Weights of a small GPT-style language model, trained from scratch on English Wikipedia: vocabulary 8192.
MLP neurons of a small language model. Each row is named by its layer, matrix (up: input weights) and neuron, and shows model dimensions 0-95. Each number is 128 + 32 x the weight over its row's rms, rounded and kept within 0 to 255.
Before each neuron's rows, "fires after" lists the tokens most often just before its 100 highest values on Wikipedia text that the model never trained on.

fires after: "0", "–", "-", "2", "4", "6"
L2.up1335 [ 99 103 168 107 119 128 118 109 136 150 152 134  89  98 139 154 109 134 148  60 167 105 130  80 154 148 163 120  70 154 146 143 120 153 197 149 181  38 125  96 113 166 127 123 122 169 100 196 102 164  89 180  94 197 175  86 125 114 121  82 130 159 104 114 107 155 157 145  79 148 249 135 119  93 125 112 110 118 145 202 142 160 120 142 156  80 105 169 113 114 110 123 115 195 154 125]

fires after: ",", " the", " |"
L2.up625 [161 112 145  89 102 139 159 109  94 139 107 128 151 114 155 143 111 110 117 120 134  90 147 129 162  87 192 117 108 102 133 114 146 108 112 202 151  73 214 144  74 126 138 136 132 151 162 165 140 159 187 160  97  36 193  98 154 141 232 144 121 125  83  89 143 131 208 119 124  81  69 117 173 160 125 109 169 182 126 119 140 145 145 116 126 131 159 155  86 129 108  57 108 104 139 100]

fires after: "-", "S", "a", "1"
L2.up224 [128  79  48 151 148 130 189 158  87 163 131  95 112 145 109  85 113  98 124 111 170  26 124 151 179 124  64  57 135 104  96  89 122 101 119 187 166 107  99 100 134 130  94 167 136 110 116 174 137 105 183 166 161  93 145 115 134 147  82 131 167 166 101 188 142 150 113  91 128 105 150 154 104 105 150 152 159 127 154 176 128 181  83 170 123 106 156 138 113 119 106 167  76 139 111 163]

fires after: " was", " as", " the", " is", " |"
L2.up644 [135  93 186 178 123 105 117 132  97 129 161 132 131  92 115 102 104 135 152 137 147 129 141  88 121 115 167 127 139 163 165 131 126 151 157 107 170 217 116 174 160 116 142 144  89  98 121 135 167  88 174 138 111  93 191 147 168  98 109  78  89 115 137 128 103 121 114 115 105  79 101 110 136 140  97  88 133 158 209 118 129  34 102 101 158 217 116 133  89 143 175 131  51 142 132 146]

fires after: ".", "s", "-", "–", "z"
L2.up1483 [118 122 153 162 113  84 197 104 168 134 165 143 103 119 128 184 110 187 147 174 171  17 162 132 114 163 145  82 124 131 116 140 159 103 100  68 136  96 165 190 120 164 145 137  85 173 117  98 123 139 131  95 207 124 127 136 139 146  82 127 141 142 143 109 115 109 165 125 161 170  78  66 193  88 148 109 165 141 118 173 109 142 213  28 172 159  76  91 120 125  81 181 130 151 108 110]

fires after: ".", ",", "3", "8", "0", "1"
L2.up1219 [146 146 139 174 138 105 131 155 112  98 133 156  95 131 160 113 111 145 117 142 100 118 106 111  57 139 124  97 140 144 197 106 121 117  73  62 130 102 110 135  80  89 137 139 130 157 114 149 121 136 141 128 114 145  87  98 152 113 118  99 143  86  56  90 153 138 151 151  96 211 182  86 114 128 173 125 168 142 140 202 157 171 125 104 152  78  52 110 134 124 110 116 116 158 179  70]

fires after: " "
L2.up2430 [186 128 154 149 140  90 121 133 143 125 127  85 123 172 106 105  26 100  56 134 111 143 153  94 172 119 108 106 105  98 103  97  96 169 108 137 143 105 146 127 158 127  94 177 131 159  81 125  82 140  90 121 156 162 180  64  85 100 169 107 135 165  75 166 148 117 149 151 158 108 126 109 131 137 134 117 132 123  95  90  94  72 166 145 124 140 132 114  95 107 125 104 139 192 190 108]

fires after: " the", "'", " ", "On"
L2.up2141 [178  97 106 198 140 108 189  91 145 133 140 130 141 109 156 135 107 172 142 122  91 119 111  59  97 124 167  57 145 158 154 107 186 126 104 110 142 153 119 118  76 143 160 148  73  96 136 112 211 137 135 166 119 213 151 121 163 102 138  72 110 202 145 145 104 110 130 113 100 126 112  89  99 163 124 145 100  83 135 134 145 106  88 120 121 111 123  97  93 158 139  53 133 139 114 112]

fires after: "1", "-", " ", " (", " un"
L2.up1727 [127 103  96 186  85 175 106 116 115 195 156 146  70 132 121 116 130 179 144 174 101  58 133  98 141 151 109 102 116 175 114  69 142 188 114 135 123 104 112 164  97 137  64 175 125 121  90 107 156 104 174  95 169 120 176 142 169 135  99 116  99 100 130 175  77 120 115 129 107  84 103 130 154  94 136 108 119 178 140 128  95 148  69 144 131 128 154 105 113 176 103 134 116 208 163 132]

fires after: " |", "'", "s", " his", " the"
L2.up1798 [175 181 136  88 169 133 145 123 124  74 162 107 127 110 168 125 110 155  85 109 150 105 101 125 112 141 150 125 135 106 178  90 106 168 189 131 143  89 122 139  97 180 127 150  98 141 142 145 126 157 147 168 155 125 114  95 100  88 129 126 160 138 115  91 112 145 144  40 137  96  78 122 149  75 148 106  92 134  94 111 126 117 148 148 148 139 150 101  92 104 135 137 103 118 100  50]

fires after: " a", " ", " an", " |", ":"
L2.up532 [175 105  96 140 152 102 151 133 163 161 156 152 127 151 124 109  60 135 134  86 146 111 141 121 128 169 123 165 173 142 171  86 122 161 119 128 151 133 161 105 113  90  68  75  79 170 116 120 168 140 137  89 114 147 164 145 193 155 122  75 186 127 131 117  93 158 153 123 111 167 131 109 137  95 129 152 116 119 141 138 112 102 137 107 176  93 154 159 116 205 146 119 124 133 185 145]

fires after: " the", " The", "The", " "
L2.up864 [129 141  91 132 157 165 129 142  90 139 155 126 121 152  84  98 157 102  89 101 129  72 105 118 124 191 184  57 183 144 127  56 119 148 116  97 127 144  87 100 180 124 100 174  55 131 109 107 203 149 117 180 121 143 141 120 151 129 103  98 123  82 158 200 141 146 156 150 123 112 163 105 151 126 157 121 143 116 163 215 112  71  78 155 186 130  87  82 127 113 180 121 119 143 127 147]

fires after: " |", " in", "8"
L2.up839 [104 154 126 125 160 177 135 167 176 158 118 177  79 107 132 118 145 134 109 125 155 108 113 135 118  97  71  88 105  99  89  97 149 111 141 134 158  91 153 116 108 105 170 149 158 117 130 178 151 155 107 103 163 169 114 141  99 118 124 100 119 122 154 123  76 132 112 104 122 164 133 118 204  86 148 131 145 150 117 112 136  93 124 102 161  90  52  90  56 145 106 138 112 180 116  87]

fires after: " ", " A", "'"
L2.up1750 [144 108 166 183  96  95 139  98 137  87 158  95 137 127  91 186 139 149  78 124 158 123  82 104 150  99 101 125 127 115 112 109 105 111  95 144 164 112 101 161  81 121 101 115  93 126 117  91 168 156  82 119 187 127 190 147 114 105 134 142  65  90 116 156 125 158 193 120 118 125 115 135 110  84 117  55 153 109 133 134 128  81 144 171 116 124 128 119 127 117 138  72  79 160 146  97]

fires after: " |", " [", "-", ",", " the"
L2.up1506 [165 135 137 176  93 103 184 121  78 153 122  84 206  91 147 112 178 198 100 165 151  78 114 141  42  73 169 145 137 141 113  65 109  59 122 100 148 102 140 183  95  63 138 106  91 185  90 145 182 133 173 153 118  92 153 118 150 131 138 142 123 142 173 108 149 142 161 154 114  85 113 147  75 153 108  82  87 151 109  64  74 113 141 172  93 136 148 118 159 136 141 173 105 101  96 140]

fires after: "2", "–", "-", "3", "1", " series"
L2.up925 [199 106 165 140 129 131 124 164 151 126 120 147 144 109 121 108 145 164 105 138 149 117  96  80 139 193  76  66 208  94  84  92 140 133 156 170 129 128 127 137 180  94  76 127 126 148  77 120 100 183 106 119 117 131 125 114  66 128 161 151 101 144  58 100  98 149  56 104  97 198 132 178 135  73  85 163  64 149 160 142 125 191 136 186 156 177 136 158 164 116  47 115  96 146 150 106]

fires after: " "
L2.up2306 [113 124 130  92 135 116 125 122 144 119 132  94 126 125  65  72  85 151 168 144 171 163 128  89 126  97 120 124 155  96 102 158 109 114 161 105 159 102 142 144  80 142 136  88  95 105 156 125 136 142 105 141  95 149 141 149  66 144 132 165 174 186 139 138 162 149 111 102 113  91 167 112 146 122 148 212 114 103 120 134  92 144  81 146 137 149  98 158  97 166 148 126 145 147 135 100]

fires after: " |", " Candidate", "g", " ", " G", "i"
L2.up1686 [164 106 151 122  89  66 119 198 146 183 105 174 110 129 106 113 141 168 167 137 151 126  63 119 151 116 130  95 106  88 113 120 147 148 171 117  93 170  83 135 204 132 182 109 109 102 171  92 148 164  88 145 148 119 161 102 151 153 147  97 133 163 138 131 152 126 146  65 166 151 132 136 130 139 173 113 135 161 136  98 155 111 167 130 142  83 120 101 121 177 127 166 154 169  94 134]

fires after: " the", "s", " |", " a", "-", " its"
L2.up1017 [134  95 170  61 147 103  88 147 124 163 136 126 108 137 121 112 121 159 144 103 166 151 103 140 131 119 120 103 151 129 106  69 145  98 108 129 147 125 130  97  99 106 135 125 102 133  94 116 144 154 159 168 170 113 158 147 136 120 108 142 141 130 101  85  88 153 110 162 154 136 157 121 138 121 127  50  88 130 114  69 176 155 134 115 148  97 137 108  52 124 152 135 114 159 127  88]

fires after: " the", " The", " \"", " ", "The", ","
L2.up475 [144 162 173 127 191 100 159 160  66 124 115 162 142 107 179 189 121 131 101 155 136 138 175 132 131 132 137 112 118 172 179  86 103  76 116 121 132 120 135 118 140  92 122 142 139 142 130 167 143 133 150 128 122  73 166  67 112 170 135  86 131 133 182 175 125 126 117 114 140 116 147 139 124 144 152 154 175 139 158 184 205 116 106 108 123 160 139 191 117 117 144 147 117 123 165 151]

fires after: " ", "der", " tree", "s"
L2.up2153 [192 150 161 201 151  92 125 132  88 154 130 177 122 182 185 144 108 145  95 110 126 116  74 131 191 120 117  81  80 121 164 172 176 103 116  74  82  59 117 149 178 111 128 185 127 132 116  95  95 121  77 180 144 228 125  85  97 182 106  79  69 155  96  75 171 143 145 125 117  87 174 102 145 151 203  80 157 183  85  77 119 155  98 113  74 189 147 131 140 127 107 122 131  97 108 133]

fires after: " the", " in", " at", " to", " of"
L2.up2106 [129 124 155 144 142  92 146 141 107  80 138 127 135 102 128 122 122 172 115 152 150 161 108  22 115 152  98 152 106 122  64 129 106 125 124 132 123 103  99 169 113 124 156 115 100 103 105 110 130 175 175 147 183  92 132 145 153  92 138  96 175 120 193 162 112 142 122 162 148 207  81 116 155  84  78 139  64 120 142 187 132 117  98 109 101  70 118 174 101 155 115 162 111 115 185 204]

fires after: " ", " (", " \""
L2.up208 [149 128 193 109 118  70 121  90 101 164 190  95 132 183 132 139 122 122 115 116 124 134 123 116 202 105 115 149  66 163 158  81 150 144 100 105 206 137 133 152 137  96  99 143  67  97 119 122 128 170 165  96 214 122 156 129  83 134 145 143 138 145 101 138 145 189 136 109 131  58 132  98  81  94 155 139  94  55 109 117 137  85 160 133 141 179 122 107 141 198 128 157 142 126 198  98]

fires after: "-", ".", " ", "–", "4"
L2.up402 [136  48 131 140  91 131 121 107 125 167 139 136 122 178 171 168 116 149  93 152 184  14 155 142 161 142  96  75  91 148 136 135  97 156 166 101 108 116 118 186 171 135  82 204 141  42 125 122 128 123 106 131 138 147 122 111  89 151 142 111 135 152 110 158 120  97 132 163 114 131 153  80 153 124 107  74 126 128 111  96 126 169 151 113 161 146 111 132 156 131  30 119 171 141  88 140]

fires after: " ", " of", " in"
L2.up110 [125 102 142 112 147  83 214 123 128 121 122 141 132 155 136  87  91 165 141 159 150 150  53 125  79 110  53 134 149 112 150 149  93  46 173 150 119  81  92 106 124 118 132 175 127 118 157 130  75 147 117 220 162 155 153  86 120 142 113 113 135 166 128 145 152 119 149 129 119 117 141 122 147  90 145 121 116 132  82 122 147  79 134 134 117 196 188 157 109 105 156  60 164 162 163 123]

fires after: "-", " In", " (", " •", " Release", " Released"
L2.up237 [142 121 170 139 124 149 167 150 117 137 172 152 100 130 132 128 133  97 129 137 179 151 114 118 136 189 115 133 170 112 138  55  83 108 144 168 172  86 110 136 135 119  80 168  98 125  64 188 146 128 108 174 186 105 101 161 170 121 147 138 144  87  93  96 108 133  68  71 107  81 162 117 152 120  85 135  89  53 131 170 107 138 121 122 168 110 122 134 106 101 126 120 107 152 132 132]

fires after: " the", " The", "."
L2.up2529 [125 138 118 136 129 100 131  88  69  88 165 186 132  94 129 139 117 134  72 124 108  73 171  72 134 161  87 133 164  96 167 101 126 176 137 158 143 125 186 101 112  69  60 158 105 172  64 206 147 114 116 132 106 142 119 102 134 138 109 138 183 165 114  91 110 108 131 117  87 177 116  87 155  88 178  65 149 109 151 190 132 167 166 157 119 121 167 163 128 105 119 127  66 167 112 133]

fires after: "\n", "|", "-", "–", "2"
L2.up1986 [155 120 123 148 146 110 116 136 119 171 140 130  83 110 160 137 131 104 122 149 185  96 135  83 137 123 178 183  69 162 147 113 166  94 120 140 163 129 120 138 101 164 109 140 156 213 126 140  86 164 147  71 158  79 115 127  96 117 132 130  99 197 100 172 125  73 161 105  89 209 110 139 141  49 109  82 136 144 131 173 143 125 124 123 152 171 160 105 104 124 102 103 111 123  92 154]